{"n_layer": 13, "head_dim": 64, "norm_place": "pre", "norm_eps": 1e-05, "positions": "rope", "rope_fraction": 1.0, "attn_scale": 0.125, "parallel_block": false, "init_std_qkv": 0.0267, "init_std_up": 0.0267, "beta1": 0.95, "weight_decay": 0.14, "warmup_steps": 200, "schedule": "wsd", "steps": 10859}
MLP neurons of a small language model. Each row is named by its layer, matrix (up: input weights) and neuron, and shows model dimensions 48-111. Each number is 50 + 15 x the weight over its row's rms, rounded and kept within 0 to 99.
After each neuron's rows, "fires after" lists the tokens most often just before its 100 highest values on Wikipedia text that the model never trained on.

L8.up563:41 52 34 60 58 41 24 60 47 54 55 42 30 41 32 37 46 54 65 24 76 45 38 40 72 58 41 48 70 47 39 31 44 62 74 51 53 52 48 72 58 70 47 24 80 58 58 71 79 41 50 15 50 72 49 77 46 64 19 45 50 37 65 54
fires after: " the", " in", " to", "rom", " t", "d"

L8.up181:38 61 62 33 29 64 26 31 55 58 65 14 41 66 42 56 59 46 55 58 17 35 49 13 47 58 53 30 55 71 57 58 31 64 58 74 55 57 56 40 33 49 54 32 55 85 61 31 47 52 50 30 51 58 39 59 45 35 61 56 41 49 31 51
fires after: " ", "2", "1", ".\n\n", " s"

L6.up592:80 61 64 48 46 37 52 46 53 64 50 44 64 54 24 44 38 57 66 56 77 65 48 48 77 47 43 68 42 41 48 55 80 41 34 68 66 47 30 29 73 60 46 51 51 63 62 53 18 32 41 59 51 49 85 31 30 53 38 65 52 32 42 78
fires after: "t", "j", "y", "or", "p", "ro"

L4.up686:49 62 51 32 53 39 33 51 25 69 45 66 30 39 73 45 51 59 55 56 65 30 49 47 39 52 51 30 62 41 60 50 29 47 53 65 34 70 74 71 48 31 44 80 72 46 75 56 47 43 76 42 53 41 58 83 44 57 83 67 74 29 34 48
fires after: "t", " p", "o", "b", " J", "ish"

L10.up217:47 56 61 59 62 65 64 50 63 46 44 40 60 33 47 37 84 52 54 75 27 38 47 44 42 60 56 45 30 65 41 44 40 68 40 58 67 39 31 50 24 65 38 49 71 66 37 53 32 60 27 61 48 42 45 68 45 27 73 62 56 24 56 58
fires after: " ", " (", "0", " p", "/", "1"

L7.up215:76 48 44 32 54 36 43 32 60 35 45 45 60 62 31 13 45 47 77 40 71 48 72 46 58 65 51 47 25 76 54 41 70 18 53 58 58 38 68 48 62 34 48 18 55 57 54 49 44 41 66 49 70 47 60 47 45 78 65 67 55 49 73 39
fires after: "s", " it", "od", "es", "res"

L4.up488:54 84 47 47 57 42 35 61 57 48 47 62 46 38 14 50 61 41 31 40 73 35 39 19 22 23 65 46 56 70 54 49 57 65 33 68 50 41 71 26 42 38 39 35 58 61 50 46 32 77 48 56 31 54 34 52 37 61 59 61 43 62 52 35
fires after: "n", " f", "an", "m", " F", "u"

L2.up577:58 57 62 56 69 58 41 32 49 49 57 56 56 73 43 49 55 35 67 64 34 47 69 65 52 23 52 73 43 14 76 61 42 45 42 55 55 38 59 48 38 32 50 38 57 62 42 47 74 70 46 40 51 79 71 46 32 65 75 43 60 46 14 65
fires after: "l", " s", "p", "n", "en", "r"

L2.up248:55 62 85 44 60 64 40 42 25 54 68 57 37 45 39 40 21 44 61 74 33 57 56 47 47 51 70 53 53 55 42 66 49 58 53 59 39 61 61 41 57 33 70 47 37 46 26 73 28 39 57 63 54 39 56 67 18 70 62 55 72 63 49 55
fires after: " B", " S", "h", " s", " K", " N"

L2.up216:56 07 76 38 65 44 37 80 37 81 56 57 67 53 49 37 62 19 52 61 50 60 55 44 54 67 58 51 18 46 39 77 49 55 62 65 45 56 34 29 75 70 62 69 39 45 49 52 58 44 47 59 65 30 71 83 55 58 62 43 72 75 30 61
fires after: " p", " P", "r", "h", " S", " H"

L2.up805:85 61 51 70 80 39 47 55 47 33 48 44 42 38 42 52 56 54 48 26 68 60 44 42 66 60 38 56 35 34 56 56 62 29 65 43 65 43 56 26 58 75 63 41 45 35 55 65 46 59 29 61 71 76 59 57 35 45 20 51 39 35 56 32
fires after: "ro", " pro", "in", "e", " re", "p"

L10.up494:42 47 49 59 57 27 48 65 19 65 40 56 47 66 44 61 55 47 53 33 45 27 30 48 94 45 35 58 44 43 53 45 62 43 41 46 32 40 27 84 65 28 27 60 65 63 40 56 74 54 61 46 55 60 52 63 53 41 39 38 44 55 51 53
fires after: " in", " the", "ed", " of", " for", " and"

L2.up598:69 41 55 51 66 49 50 69 52 57 57 54 65 84 29 45 84 59 32 50 73 52 49 52 65 38 38 40 34 42 46 36 71 52 73 57 54 46 44 35 54 52 55 42 76 40 37 52 69 37 37 45 48 62 58 91 46 61 29 84 26 45 61 36
fires after: " con", "ro", "c", "on", " pro"

L2.up990:36 44 51 44 55 49 45 67 57 76 77 44 39 43 72 29 68 52 61 59 42 11 62 28 27 47 45 62 42 54 45 44 29 39 34 68 10 62 71 51 57 72 67 74 62 29 72 67 25 59 52 43 74 55 54 56 59 63 68 47 66 50 31 69
fires after: "n", "ur", "op", "er", "b", "o"

L2.up419:34 67 59 41 52 44 38 50 68 61 38 52 35 29 28 24 51 51 43 39 27 39 36 54 28 29 74 55 58 30 65 82 53 68 49 53 51 51 81 48 39 37 60 59 66 66 47 59 57 59 41 36 62 76 68 31 59 54 57 59 57 43 43 29
fires after: "ol", "r", "on", "v", "an", "n"

L2.up795:51 59 53 35 43 29 44 75 49 55 54 55 62 34 44 17 45 31 53 36 38 51 34 60 48 54 65 48 34 81 27 49 65 19 47 50 51 24 62 53 43 60 66 26 58 45 23 86 58 60 53 53 57 33 83 47 51 54 39 68 47 64 41 56
fires after: "s", ".", "res", "ot", "ce", " S"

L2.up1005:49 44 44 41 41 43 42 48 28 75 33 68 42 38 53 33 60 51 48 65 53 57 76 56 52 51 87 40 49 72 55 42 31 49 49 59 43 46 50 48 47 41 60 70 61 63 33 44 40 61 55 44 71 79 68 48 45 47 73 42 58 26 72 42
fires after: "o", " G", " T", "an", " J"